{
  "norm": "rmsnorm",
  "norm_place": "pre",
  "rope_base": 4340.0,
  "rope_fraction": 1.0,
  "bias": "all",
  "parallel_block": false,
  "init": "normal",
  "init_std_o": 0.00729,
  "init_std_up": 0.038,
  "lr_head": 0.00719,
  "final_lr_fraction": 0.0,
  "steps": 6101,
  "dataset": "wikipedia_en"
}
MLP neurons of a small language model. Each row is named by its layer, matrix (gate and up: input weights; down: output weights) and neuron, and shows model dimensions 0-159. Each number is 128 + 32 x the weight over its row's rms, rounded and kept within 0 to 255. Numbers have three digits each. A neuron's up and down rows have the sign that makes its largest values positive.
After each neuron's rows, "fires on" lists the tokens most often at its 100 highest values on Wikipedia text that the model never trained on. A number after a token or word is its count.

L10.gate427:091110133135096140158055172116116157149102125134101155148157143172152101148103116064114143152112145057149163129204077161128174156106151180113114089137125108147077094135108124181096126112165214104106061152105132109150136167101094131125122119122118102092060164112159145099118124162128143076146119165112137145096139084096094103180132167144180122131086155147097088123162157173100114102135106165126118180156103148121174137133092069132126095187149053083178076148114171149061133082099100
L10.up427:133126115149183142034201146077140153081080158093151168154114112096175120180110149148177159102080120125133110134150145224132162166111126182077157135127112109054151088156110176106129125126150153135125046158180094140170159151114138107094133186129101146151038119171123105168156161147157152101115125149101161115124092150093058106168047132155155129112125099117171162149115120126157132131121146117153159121116103185157118094121073092147136119128162120130080147135124144165129132161099147
L10.down427:105124121097146112146118097122139173111122132160167130077117168160138104108161159099076070140120142141152142169079125138187111143208156129111163111125163139067089163138123111139077129153118078126180124143146186059133133151161142101135165142122138127111189076110127165124171142090139123110088120172157153159150167137115172142126105132138108114184167099108080156176105093101111181149142128205128155081144155145180088138188138143151092140081026143100078160172113117129124198106182083
fires on: "," 40, " (" 20, "E" 12, " and" 12, "-" 7

L4.gate400:145113161163118153128111131126089102162098156070095149090055084025124145096190138137067134141177149099139127139129139164165058124142100166101119116179102135131072099143177101112140084116138155100148164146114131131068118157150155144177124121119075146120137162126132086088191145140161142149089102113100114181101125125142133131140106160138054077113135083175149142148134168138149096120082136117143134118078112123195133170073105092194095092133146095094129132073189175069090161123128140
L4.up400:142144142130127158127176122166088126150147119121117131157085112112146091064175146103075146080122080145106126137089135081129069158147111124135168100151142155136093086124150159146133130105060131109204183181124175162069119134144146112161095100151166105116111075142087108139171158039111099153148107113135094180053131081159072167137161117118121073142131136156174083142088173140163141116117102116149187119114091114115135108087150098217122078113159121110094139077097141105091153091150192
L4.down400:137119151122139167048117127154098130178081129121112135113121118071094117108152160142117135138175104130149144136145160117087076135127097217156128099172123099110132106097151103172165102128129129113207152189118155168095155165164091159103146099132090137124129086155108051116177128095142109132192141111082079140117144101139119165166060141171127089137124141131149122170157171077153088164041155113107116147081114123124145115048127116149107137089183123170126142047177143083103159176120106
fires on: " D" 80, " O" 13, " P" 5

L9.gate68:178153134136161132114090150109144084117117081151096173086127119092120150099154151090142137105097139074140197160130104126140106099107101084116109142119123081153181109110169139144104075142095127123142151088106164102150153151154128165116173150152145090120161141113160133122171161099120070127093088085179080039157125133112117071145108149061026100103085084088149093116068198166092093095100122212135118133139146086158148125092128107159132103110161079099169122180149143166147156138111102
L9.up68:122147136175153102080093188094089118149082140154094136122092125150142123119114141097101092119099122109171142140183097094123128096098098180127143105106129114139142135176174237180150101100096179176137104213121150073112182147160116123132097103128141120140159120135135102132117140125107117113119114114159093112159082116145153067111143066124116112089149151131107090144152111107101137090132182078107143153086121125081123107100192073233053091097138148152125121077091179083106147129135068
L9.down68:092121158147133154093119192129057184114058160139087102179110089111138088089131179126124102115111134109142147140180128164071148061084161138099136106125137137142176111163154205174140139114100158167181079170126158138095190171127136113117089110107128143149183101147152178144084138120127100128100135128162095116143131114153145125133140112077085126098162137166094127081191098143105168126038179120158138158058124131108114136102185116183112102123136189151092103072126169087101129121121150
fires on: "-" 32, " O" 23, " Ar" 8, " D" 8, " d" 6

L11.gate214:102126157160157138133133123141120096178111129111126161172130111119151091090075096099158139105112092106126159096180143109086148132097134150180120127214133139139147112182140134125126116119166160058124123124136117054124144078140108143105176134061141099134148177117122131142138142144137140105127063155096163140145115054109114137080177128121122191132099061076148121098107127074192130110137133182147133129121151105160152135108109071042165198130062179096122143089142189136073188143190137
L11.up214:110145113149124068132071134158081128128103099156146176144129103147161111034131126140137082113140161086142111097150156149087136136102141138151091104184088109121152101147100163121115074186169138088090129140104157099072152207108132129108137120143098140098085125087067194090164127104118113069065054158127130104107114099163070162131115111113106140139108094142073145134113095110049105126146178182132125148078131112158139109082124088135154139078127192133184131140123093146147105156136209
L11.down214:127178170044111133164100160168110137135132171070144185172141130121113191092083145135140183123129114064138105152127164080073178109112083183129166187177192092138142102099165152089150117167155126144136126091156147172143141157143109115093145130129158106102138145112120155153167129162116108138126137143088133160131132084136099167128133113170165091106131165099131167118138116130128192138147163181152139152089174103138078057068182168081127188164091172121141144149081104209140144117136159
fires on: "," 43, " and" 20, ";" 16, " even" 9, "—" 4

L11.gate28:116152121139094149166108106125079141145136088126078076208126150119092141084160174117158210088086077122145114126113111168142165176098133115128134084094114097124165155155123113125198171121137134060201153101087101122148176155167086162190078066109140151177154110118079141121150148170102112133105101191085171184138160111124085150118096150123133133141096174101136147096125169161123135209139135111152128180151150105078139128102116132086099149163095102121116116101163160122086140196142109
L11.up28:168120079064128109105135170178111178143115116181162166157095145168074138052136136066157129131146124073097145160163129143151116094106146124181114093132140165152105166094154160066159130106152145104101122137111172122110179223178095152118190104129081175129191139101147155103166138138137099136149099095092135089107151136159134174083149163138206175130113156201116112163142170155136134093090113140148154162192133104087135138125088137130154099182129147119128129168155144127203140116128118
L11.down28:125162105119112156170122127102104115180087114136187088153150171144096143125142140076143068141089181110141077072165155075174111136123124105129110072133101156125123109122142114151164172135140102097076117132169162148107204136178129153128070085179139116137125116124099122060128111097110152156125105087077138098131147100089145163132114147155073137089081109100129119082138138127145118144178155097163098132064114102132077145135046116140129126124107163132178114097095181148117240107119217
fires on: " and" 23, " to" 18, " |" 17, "–" 9, "-" 8, ";" 7

L9.gate419:144136095172098176126114141129087136102111158168122162121127083131172120128144148092146128069099156149133141189162145145087155158105183109103141048115125131066155186140139108128140140087164176087116081218146138104174178079089105087092176166106130090117180185149121138122113111130144146128167117121172090088146111101094112160143159116112198172151116105130136091122086161089098181121155091119131067108098145175148193132146148158094059132182147113153086089125135133123100181128131078
L9.up419:174143084074148113126123107137112165111053133112069136189082105088087121067108134159116152158073105175143138146144136115134164131125151130150114107138180163123167078143136122140091116082058150141124153131113076092123118096090111078172133133107070145038112127163114129127122051109135141095104145200159107132102125100104091196172109152135113118116138119099187156102105155127071142138126091050136110147048106153101145136077105100046148114109134145130139134143160100189106137103154135
L9.down419:046133105139102094120109157124102116127154116143179142090205121125101090133129110173150153067168153109083124024104132113139159076067140146081131122186101095110134119139071129125113095082161058162167117115149141141118098203165123068175144177108146125152114103117137144158137113116138121093170137112087170065102211186123111161118131125125133104151175143114115156154113128143117101146130161165122139171152144109174126118132156118137151166095206052094139176142135110071106109131146139
fires on: " |" 46, "," 17, " in" 13, "born" 9

L9.gate228:128124101101082130104139123090109117127168173112156141117089077109120181150114155214069134150141178152218095172143140174131127117116131116175122089122153091118136127135154141112180117133175077112101097120178124103150134179157122082134099199106166097149113112142153110133051064133100158141153110132114106162126086125153101117131153079146142127126091106121129094092080155134117143093175110166135059100108105110104222118116079100136083117076150108189112158055107186148163149139110086
L9.up228:106150186086116139129049095059112179163138151109115158115139201117089161194135064126147123146157158179151109163113089138133072057178088178162183136153119122156108176143102120128113133137141148076146124178121168107158197118196155151128145106147183098166114185176102114159133107089120131132130151156133163110117067169158089139117115140118153156144148150129118162139084143174161154082194151176104130107161149163112120111135047117093119149130109113141085106073120160111119159139126114
L9.down228:105079082143120177108172187067134106137097134096206161119154102134121085105077184068107077084131158120078167134108123113149118111085132108196092151151133101151144121162162126123165124126061067178157080122149084106169107139067141165140164134172125115157091113052085115125097122152208135115143078112141114152120182082140148146125077119130136164128090148112084096127162160129130110145099144123185117124098141116118113158208160146079104077078147156165117147141125101119111101092133140
fires on: " of" 17, " a" 13, " were" 9, " made" 7, " people" 6, " with" 5

L4.gate162:160080086173153145187150113111087210149122106151126176142117115107107108160137090123108103111094113113151134150131116135138078056135119074066088117170167128217125075178163113100099126119174153117112144091075142107101150174146117072115145136152160122152124137108098150101163116109145158160177194107077103138128098143140126136096106111133116165161209091137151178125156119125116128129161150125162149120112137158144084106048169116140155108076113175137208151165130080115188155113148064
L4.up162:172118113143153113176129138112069161121162145127082182118082119070116154162140151131045122091092177130124123135122147138181090149136112151162118177186149100127098104142142146111135123165204093183087057126083110195154190186136145069172105187127147171115149114137122107076132123128160127153125145106116091132089142091137107121078130072181071144141156118086122172119164123110111130080150162121132160179137156159123062158098173087114112148127152143135091108154170127107152200130134077
L4.down162:097124051175143135107121136110046143143145135143071162103111067127109174117149053155094112138080110182118156140182101122168107133138139169129089142152102088156111082171088123151061143169175201172150140138120117086091153138136119111107120174143081156123144088144067177120132123073192136120164132106108157132139126146113154144127106141145117192124163154161141165144141209161120087114147157076148081109132100172148044126098104107136129119159111158136156157188157089133116134157155079
fires on: " major" 15, " important" 13, " various" 12, " prominent" 6, " minor" 5, " significant" 5

L12.gate260:116087083167120095089109147127157111145053120112091112149130086102200110152101104133106136129098136116143150107091059115088122167124149150166131116134122130043160146104182112075125096131072165106059135142147127096160117146085132186160113131140165118140169082137140128108076100097170154142118118104084145062188130128199171088058100063070141162159145090077167142115112125157125172157120144094091174122131132133165146184179112130119100129150076169110121109124097074174101160129139117
L12.up260:128180101094138121136107133110158141180097098090184093076108101132187115118129103154148132152103117082100131063129117129095116145096089122145052155066131132129150206157135137086106122146172188093108128109123127099138143078206150106111138168143111102185162174189061145125139114163122081112096104156160155116202087121128096112122144172101146053144175061104200155158132127161134070156104116143110154150116099116102093096154143132149073114153139138120093136113075115177153126123077124
L12.down260:114111091085130103117064121077130147148093133141144105110126138113130146157126091066125186162134113157136156160162117134155143106131117100166111112143182126090138113138165101168118092128126186094133130117144120086143134172132095132147105116124129064084045139159174132114150151198159137062097106118101104091121164118098083061062132109108077121184161113089135155100073085169162183128174174149134194092193114133074121172128150098145031170115111082099086099139142097091115109122120122
fires on: " /" 36, " |" 19, "–" 17, "-" 9

L10.gate136:105167104140139175102143105174172120184116156145091132070154107137089056144137092064195132084124147148144094103093100107062132087060150183142144130131142118131114138141096151111184120046135135127084108133088199053163114091148141137169106139168175118154097153096091115174065044097144151078121129150101183087099137188120118118079115122156107113099072112132148099074145145094098102128142123119159191111145119135125141159141123138117103125106150116145148098121137132104130157185180124
L10.up136:107176086143094107054161192140109153173088114095157088089098066132113120115128129193187125125133081136139101126119109085059089126122140083134084104101085134150135063113176159120061108151169118193147122144104129156130115099094080069136194127148124127126145157127114138118097108134168117156112164131140128090185094077132159055101148101109148111173160122103108092174156142185178146180149172133150138107132096139117152122131130129130115113174092113090112193111142172081178083139093182
L10.down136:125149131130156057181117150154147107114099170137205121084101177127088128095129076110127132137137155132185139102138141087106130111145093095143087133117154170117133144145150171133070136138166144112094158191141112204139136128119114116153081094129108149119130128155112168099175140120114182133163124137154094088148163062126129140085156071077124111150135098143134130128075132143130214221162138072112180160114118108171109190125135141149079134158048101118143180120170106092129082149047157
fires on: " /" 33, " |" 17, " played" 9, " debut" 8, "–" 8, " scored" 5

L3.gate447:116148138132089171090085142115136146121134176109169102143174088146137098123166133101145148061104146119159130172095114166159159145148099107203191139106140134098132134143084109177152098182106132164139080164136121080115081138149136117171153129141165156201139140121170166167122142147155147159119145123127130114200095093151114038085128115113157052119129141137135163123113112172227153070114129100163160134111117151184139116166146088201112132072170158081098098122124173105083156115165101
L3.up447:083142117120090106156186181109104065140118126128072115145100092113202170082154151137137112163079147138161096160113193135130142132116091079051101162182134169015068136131178131104123140107068151147179164148136143105108096153099105133109145084107143113114189164127101118129132119079173084080057096118123081127137135118121142106118085133166154165131096132150190101139115175117128151150169096103142118142135103116128113136184052109109142110147062160137169152142109109096126100108124139
L3.down447:116092125126120141085099149127124087194104090115085163117146157091078197079137137133177206166117128118145114127164166064119083124121126082026087101122108138116147051125145108074100171106107099037116171094132113121086131109168125171119152107153143062124130093127119138096145098109154085104159109145107163122090109147082061153141103118212116101091121121109135147090117122111111124173152150099123192158125096108144107138142114099092097165103136180125132173094162113142136134161102181
fires on: " L" 67, "\"" 28

L10.gate168:169126126093070153153137106145088103109135118149171130078117163151146163113166200150155113113065142166185103140078120184068093073095115100131121059169120146144149149090129156143143132040081115150111127116152139125137106099098136132144186147171082068158208134126087089130111171080136104129146207160120070087135159110183138104119094140059171129109098131151146141164097111129088148196121163100145103119120082083099154108158134109146120109145060108119094120126090098154135132142124108
L10.up168:237100099112083082088114128122159148164145096097117084073146165073123154114159161127162085141155131098115113163127117099129118103128166104166166135116143081133120152119112150106123118141148067156130146103164137130171107118099155118087073055123086097189090108175090125164102081117190106096126188182123137129202184058172180140156143169163185211196134140135137114123110113148075112112133105143127128149141178154137171106116112162138127157080139123089150117147116168148114137135128129
L10.down168:068133152144133147098148141137185168128125107134049144121100108137090086155100053119139136118133154132126141143112123094115146210167121130119099146099150101151107099113171130112106083144121165095088124084052117127101121165108122138107195074122115171062105120135184104142119090180150179128104137136062105149115131162116178122116107160164141133099126092155124134107162120203130071149177108141125094064178201172134099131135172162144094131141139145103146090107091100127163036127078181
fires on: " a" 29, " an" 9, " of" 8, " was" 7, " is" 7, ")" 6

L2.gate428:055091087136085106183118158149095125161162150056073100149118096033147123112115143141143067146188126077197114075077169127102098132093170090075122121090114173130133129168177134107131085181137090112171137170144146134070113121141165203165095155088118109118109133127151129112128112069123153136134165116085135112123135124169126107144129141116087152128128079142095143113153150098119132067155121135167120041149184105126168098115127138144079079133139157125151070118110076115111105108102096
L2.up428:128090151138140122157175114140151104083126082150169204159123188056117132154140156139147209105066096121089144121147142116183121129179170084144109123167135198103142164155122054156145085135169086181149132157176129112091122150168141152110098121148134121168112129127046168101163127095083145104135118120139153125147124166066113112176122150133121131083098128169102105079128184127190139172099103129144158097085148176167152079183133122083082138114138109107091113068102135073100131125149121
L2.down428:052099069147138104101105118133169114130136108138165145152113104089160117121081111134103103128093109143102086084109077116188094151110185156123152092138135157170127166118146158124115122146143072121082133167130091104119135110176143126137086094148165160190158149112077124122190060104103122176145092133124093117123157141117113127167172139146106063156080123158116161075177115148135124145105130095116172175117227133139178128177213123079101157073141076093139128074083109077125102147128084
fires on: " made" 19, " comp" 15, " recording" 7, " resulting" 7, " resulted" 5, " cleaning" 5

L12.gate338:157137112066149169105142118071119125078097141200176104104188132048111093129118135180111134071167141121189168105181109130129171161094130075158142172072124128196095151128164149139139112170170103133057122144133103104113084183150123118120120094114144119097119161122168196167123150133124136044123123142135151060112104094160139097178156168120121177129068093117148133156127094172159159150077080102159079153147114150188157104118152141168108109112130115149133164156108110124150099141135089
L12.up338:139137109110116170089136081107188169116114093114141132157112133096133097109123201194135123109174170080144113051113082146178116112104116152132078143093124107170103126111140112165109101085157155149092038121129119156105146145149108100153140101085117132164076148166149097129115165158130121104119133151159120074115133103101126106133124122139170183145118153091166128171058204197110146125125164116073139167143113154150091070155133085192148111151101153199140048132164145193121090113140165
L12.down338:094113135084128135114117107144098069164095111078110107131140115189122150129106159122121069139095152185062166144153101089159118135166102117099148175125147100138167103118131100116114080120171131076166172161106157135146135081137090106135106175110133172189186153134148169079157126128160146181103159131139150141119132123048166100115100090151138054192094083098122171091106147070133146174135130171142177114164062132112157114122097134092142148114170146171059064155170094107064133131148157
fires on: "-" 18, "," 17, "|" 12, "'s" 11, "'" 7, " the" 7

L11.gate396:173164140124097153119149057067104139113176144148116162193074111117161127153143083161098125131086196117145056120103165149133145143076153141163192124138175081162142122076150190100163161170105113129076094138128139140146145143161187121097151131158121175097137106184189110085132163128116118083129153160123114148118110153151130077114086105129124108102144169152145095070086179120095116150173148158143121071129090124142095157173112107081203197134108121191167112099100160137148123144160118
L11.up396:180154152108103101111115172123111124099167092114157151175161101096115109124181126104082186197099143072110097167139145115174120131110130132149193155136189113165153176117118102111137054150129167098082082164108211165091138178145147143156079135156152103132090140187079146143082165096072083107100139182156123100163096086121163169123121109173151102136157138111102094089126119123152160122181113106134172159142209134148086127146137171090148113131072172137160099170137187132125143142126131
L11.down396:065128126158131164134119124117158106163156097126145160132072139098173168192133131090113121142144201153195142168143119114139163198125178138200170117137128161089137068090115102120082147140098153179121098044131155130144134188143153152076157109126126171131116062120142087113146119098140127123086141132143146160153094141157137165152125129114167130108134162164225165123122132125139103126135141092106154097094089135080050166097128106086132101164112162197103109102078145157206152148147103
fires on: " of" 52, " were" 11, "%" 11, "000" 6

L10.gate246:110144164089134124194133097162099089127066121159099149122151152119113106096142126179183071149136040100152107119145116116163119129112159124117177151102114202130176130080140124134101159145092166111123177144159188133177156150173114139122129147180136079118188083072161071122087100194137106075153107100113111086114059144138167161100086113090154164104114138133166095138118163118122146162135102162165170081108095075151077174104132129142150083156112110105121131068140092101177130088143167
L10.up246:132190099164109112131158094193122132122068209172109068082147108127126165163151097172165183061133151102138104183137199125095148069083086128138137166105132072158101122157086127128114192180136109107155173134130077149117126123166045156105117100098098136127143077148076127154154103100149136149132115131115154095148110151141107144102124149123182130117058135100159131119100192166150142125149100129114161119105109125136118126182110103134172181195143151069189143106128133144131128177082134
L10.down246:137152095091114058098110164141132124147154170048151170190135130154103180198119125056104130182147134139102127104068174083105135157134090123094151132089161112107136126154092120117063132125131119125154098101172170094182143220118146199106183124128073111097122167128108176133138146141152127182158111138126119097155091139108143172142155099147155095120139100115136088105136092140125095150194123119136134183124190109142165088217096145170182121145114185119128117166112134163155164135129125
fires on: " He" 31, " to" 14, " he" 12, " would" 12, " who" 8

L13.gate107:146089083203119119119128160149073162091139135105149093109092064118183123060134185095176087102134134156165119146146148087119110041119148100138106113092129113096155131043153150086139141131092156082085200102120135144131122121103174092141178158147153156160129140148186163131130113125136137142156167154097161120116112088161124143141149172146097133159184121172148127128112144113110180143184137137102130164156143136165151085064111152105154117099104113177184183105119077194160163201143150
L13.up107:110119085136112129145154156147111129134120081089091081112104115137075058098133153194134133082138135186155166108143114186145152134115115053095178083101082128121111083137162115113157145167067193139149128141107118045136074095116171097097141139125121139118137155162125145163164143162127102077176126129125170148092111073189150085168109168139126087100143148135182119162076108050128056145093127069152110096102064131112163166134141146121127121126141088121116142101108132138158202127136072
L13.down107:102164187135145146086136127113086148178104119097150109113111189172155125121082101172169135157146111093118162137117156092058139112138124082119088152183110114128178141147127162109076151172064080111141130127175104112114149142146117141189077111153166147119067075132107164141131116134127078114142130118145118190089164128140182134141197145095116179129113159086132094120055149149091152088157144158136141178141154117100101171182108137101204156166202072178087135128171133123083132093104159
fires on: " in" 41, " the" 39, "," 8

L3.gate273:149126083150109173159107105159129141115130134079104125104132092162126121172140106129127106130059140095125076244084124136155108165115153130126123151129152185097123118149132140123145148136092079161091120170119155131140123086070092116147134108103124091156184102137128083146186134146115091103099141141105118088155170104170072122113068131079122133116144097096119087136033004098108110143156148112177134089115103110115091069199159171138137110088118146107137193162093154102142143133130166
L3.up273:120108174152178111116097107094142104130169089162160103165093154142165143140176103172085103085158104152112120108061041138109104121136143168099134175160095168095127146125090136152142086148110135118096168117125175115190100119122144134065116110125160132091109114131109150098133145097122090109093077129132085110162152062157110143194148201132193167108071140111161137162203132208149128164191094120139178160163158146083148180109068097083163114114124155131098124103141143174126107101121111
L3.down273:118125073144111149071132194122073174081135091103102075154080173193108122119080150156133167167159078194158129154122172094093090095133121144168093137099141144094146077142159118121135169120135167145136144136105150094129160163131108133133096113157101124105122109148110143137140102158121113142039143145160192121115154138132123131118095151131100151166140194099086175130105075073094099163119118115076161170122170071194109127143034148132134164142109177120129090120112142142133186187122194
fires on: " St" 69, "\"" 28

L10.gate326:123103120074038162102163139147089123143101128147124133130057172121145148073051115117111063160096072095123088148069180163139118097140130142120141135135083166149165118186082147157072105097127137145171169183140113146146112097164182114162176151133134119138157132127198118182180133124131075150164202139131108065124168074157144130089139157145163083106101151140133153118118160183130132104115120121154124145163138126162179112067129122123141108143079108160145110078151073177161115109090119
L10.up326:154065079136109145092088121090122204140121124149149130068093141119063078101101127075113118126149096154153145129116130126050066157154110082145121124095093163121104159166149122112091094158106076153114120150194149130174137132161177160070123188114067127182112142093100113087115119047155085120086163148108091090156133137188119145082083138141181133101099086128171131175132173142101186114147152155110109101104142145151113120068120131165127115066094141143120143110144140058115117132113170
L10.down326:073149142126168115134140195220147150109127160129126104153167121127133160112150110209076156114129128122188104183153106158163170147105138163134054191140135153152134154136103127132168102093095070119095147126136178100113133184129136069181189126137143150071106161140185181064156086111094144102139106104120183125115079158147183146132130105189123197125149118105087095140108115131155142127120124192109119090104110107134158101095067147119103101110157106092147161101143075158161119173135112
fires on: " is" 17, " played" 12, " a" 8, ":" 5, " attended" 4, " 120" 4

L11.gate153:079171135084110095156070116122147172151049119103127163115126129110160165140107109133174087129165082095142154068099161079107095118052129139127125083159102075154194086126152161118113150105125099092123167185095118080127155074140112151122136128114121122112128137122098133126140111148177125104078086148135172141127150071118138094186174122123164133116118193161085126060154167152131131122160180120201099146092123123140129174097110135210141139167158115152146156135127130129047144045101151
L11.up153:133139089151125109116140125146095148152105110128176117125112083104135128119143167127093098140146154114153156065197052134142122166113078122092170097167171132129119151103217107139076097141155167085081144116064161109117192181169095094226155115127168085146145166130149136139119143142129165064047113139161113147118121183129099122071062143118110079126097121166098124147091102141077185182116116089168136097134143100155119105154123084127111083149169179126104108139140137136143092088121092
L11.down153:137091140148111105134121095195110099110186124144206096114092089139108169189094144157159150121141150125118120164097206144109091150083179109111146156144098091095073160105064149032062129137135131169150131118097140145146090138132104046133114104150171091140104087168145079084128110111094136092119079106136109176215138107092135177186184093159144128115103147099116107094098116108108185158122104131149126142142118117112167095125095161116104187175127087149125126107121105116097124127099079
fires on: " and" 22, " his" 13, "," 12, "-" 8, " its" 7, " with" 7

L10.gate65:160087140103159139143170104134133116100144144130114075113114162098079098129118058108158167156067100096096101104120146136169141149127146121175141073153061062158193136105159154149111117125204123089078094124128141134106203126160146129117131098152142100168156137154180149096086123138127115194129136126079155118107143123151182175115139149105109151171093101174140157108161161112098084114123109151111136128077096102092094180110097166212157094144086121131156095112172108110091212166197140
L10.up65:191143120114132151120132163097166155133148163168138135176162164112109135102150088081174130135098157078105169141135087092188135191122140062161026142138128113156164140104137162155120130102164151160130085148173101171179073137212101140152103115142065143105127130118104175128151097134138100161115127140134174129066132127117134129111113150090148133170103122178091159167138193145123139114137117130188115221076137119109120144073141136180165113100101139129125089128151078128080162057133168
L10.down65:185119141086127170180137148137162178148080169165150131147133135173144132063172090131158143132083092089127091111107091125174101150107125107131103128134105114111215091116104124132075094048148107211044128171157120121137166171218090091174102129138067122111098144149153151137148127113142098159100118090076123135119111117155126129141138124101116068097124107157154128109107167163143137097131119181152099204121104109092108136124134173164167080130104169114152131135141105035096155106129143
fires on: " such" 30, " to" 22, "–" 8, " Early" 4, "|---|---|---|---|---|---|---|---|---|---|" 4

L3.gate34:132136083079148095136094078155096161128170156123118187118085126099092062154095137110119125106089094118136136177144072098108159075161115090150098197122090189173110149091163103110182136127172139130168113138145133147091160119109155124110088145176080130158101101188130129137086124098142125157180139106153139129141095104181115118129111129155121123186107108122124172140094116172139143108126128159186196140127153138106072183054146110180163181152132150152173148234104122136130168116063142
L3.up34:111172115127200113118091066192133149140191116122129081129141071128114112130146118112096134122100095157123154149097069115140153137142114112130124096126100163151137108110116148134137117158138135152152162132090066085145063112098149097184071151142109060155111179152129149122130139074107138173181169104171141126205150126123138110098138081157107104203126155153168130157109116164135044095148146085224129123163065102105128105072139128099131135092138135066155142223120136130146125093117104
L3.down34:120157100131195139123083050139100169124140135105136129138177105077082118090136106061090109121084101138146169160131058145139129127166143161166109143050140176182127114147101132139132100139178141151131124148111120111156092114092143103133076126152130145157111220121094140092133138097133186118145209105135109127153154179151116092107125123130098112184145177102147098156121169162131070120137121081206144123167135131134111120074113118097115123065120122087165176204153047134108166125157099
fires on: " main" 20, " major" 15, " example" 15, " important" 13, " leading" 10

L9.gate268:115114079130142075119089122168058101114103158137066143157142086182127134115191129166153144098170124135115064112132155119125126104127163064110125140112128084132149175189176118173136147103110137096180188143110097102135090205083102160137128146109185085084076126104130122136175125134106183092104131133155167192080105079115064162120145174123127111123135143101170126088176160178133113096167099189113144151103146145162089122144072137150176145097132124153162094159114179158071086116113120
L9.up268:124166124146135137129105129091118129134135070148153139133110132170094150136093125080134111154131177093141172112195133110087096097081127135150165085108150094163120186203153164136123186121148119136151077150121146114122168179132090104123094201115134083126065176143144109136152090112192145085060099131063142165169094079078046099103043150133137122185082117097162127094136107114120096159122072182117118172117075118112088127169137121069080122108136134088169135095119127138148148128111120
L9.down268:124118107111183090129116167163141172149119190123108149159081143102126161126166110095180223121068131155105120118127168119110134135100160137126102100107095058116160132128188139148152104139111151104077150104112077099106061094148127142134172130095147098108156082094179152108122122128125156121168177140078108157113123140151124143105172120135173156175133119102122130135180090127085163105111167088137151090144099157090179117105157130120143219201070039135086088116104093098118179153105075
fires on: " and" 65, "," 23, "N" 4

L12.gate252:116114099143166102099090129145121075136132114138095038149123102120097174114128156068168058178119159105084107142088119148094079100116178164151131091088120176169143145146165163125123173125119170111105194075100098139124183203144115154119138169100145088148160170079105113135147061120097108124149101114115114195162095129181096127124106181118112128158158159185126055115105144136120108124187156136126138125139185120138115131123132111158085176140158166112148149096149214139164150098078164
L12.up252:128050100123124113150129095153131116149119112147137117121141139117092118106141127107157122142123177109167112091107131203101140155096104126137126051146073193092156126144167142126126130130127118178044139073106104121108155130174067180129136145145103172111174098061093138099133145194137151140181135101085165127134118070141089170109117156166135165125073107149095180164137098168139096117085162093152127158114138142050179138075150074078125125177142155090119164065213146111105139113101130
L12.down252:111129114150131129122106125098121030105101111082134156126114164106152153059139103150177078126164124152033119124130120106105123084076141126093107171099159171157081161095097100177095134133189100107123108107132144098063161187106114135122081165192121115136101140125057061087103105174127110173132160128126104178116115145124161138099110136140093098151137128176095126136105155085143135084190183111083145150147178120063170078115119106098137138092104151154088186109147120095155125092086156
fires on: " and" 68, " the" 11, "–" 8, "-" 4

L2.gate77:172134101136132096101080130157144117145115148129153189082111149158109147171139078116082124088066130163114128107150145163177093126142128119085112120145127183129129094119116118140127138139220103105125117108083152095072142168129114107193097118152138116158148176065077153114120145095104125135172187168173153144090128083162100075067117120105107100214178103145162176092146170133132147118156167118126163120143054131168124117132126151116102097121138160146188157176166114141099202123213158
L2.up77:151121128134127123060061154169152141172111150195123148084128160153135152104109098138082185125136154118078150106123101115197145125162120110143082123151123149132125100110141108169108091133177112119129090142113143137086121117089116061166082118121149104129149169117108138105142148163122079144194182132127120138133126166149085076028059166122102084195128109110216143083129153162153155091170170138135120107125068097165162172091137128114112118123190199171142134147172136113115168093141171
L2.down77:156144105145122138109114060145124107119137141086174179095149126128177150179103045119109124118101127190205132159144154185156119090183125130134142163106058128112066146123140125139114135161190184067114111104136186085152157136090125126194104126147119123171158168113087147118162099074157097094146145154161120147156158061124101114124147154123084126148144170152111199124152160139122135106210157060116159129170124160163085141138144143085110101150152137152169175153173103123118148188143155
fires on: " early" 20, " small" 19, " important" 13, " large" 13, " major" 10, " active" 8

L11.gate344:153142134159143108134104121123133117122064163159078133188162171119153099096120155165158098146103092133115113085152163138098082113118122141172132046163118089125139030147149096120153103112082070106095172208127068083123122156143159168182118101150154176130136154101121137142116089155144129083133197099101143151095161154087131132163150151228144078123113109142133148120093116149071149072173140119142133172174142167134147141131159138132183170185155148115121124104133163145119186116066119
L11.up344:182170130091115144124152126148100120162097051101162130165133167173163117106065067085158080116164150136112152142194140075146135148086153161155158138073138147140113157118164114111107155127134148072168157192157149134163107190087139091121159065058084153140148153144129081106061106116169058100147095100139158109134153132123188086145084111154156131132107131139146124139076121131125166138127106151126145154082136069118147168112102141135109143108186136090188074111123135127183096088179084
L11.down344:087123084092148146115133137159113090118143116099187072179164161136125123150148126147117090134079119160100092151103127076147165156114100045156149117054090125117122139194094097147114166193145111091131123136135136100187140057136134114163083115121141103074110132091144173111165084082081118148151154096103091144201120122132118127179141098127073068022117142156098138132103112044140082129141108113149151193132115148134150185148151149132171129157141152187101124139162154141112159111132118
fires on: " (" 65, "-" 22, " the" 5, " and" 4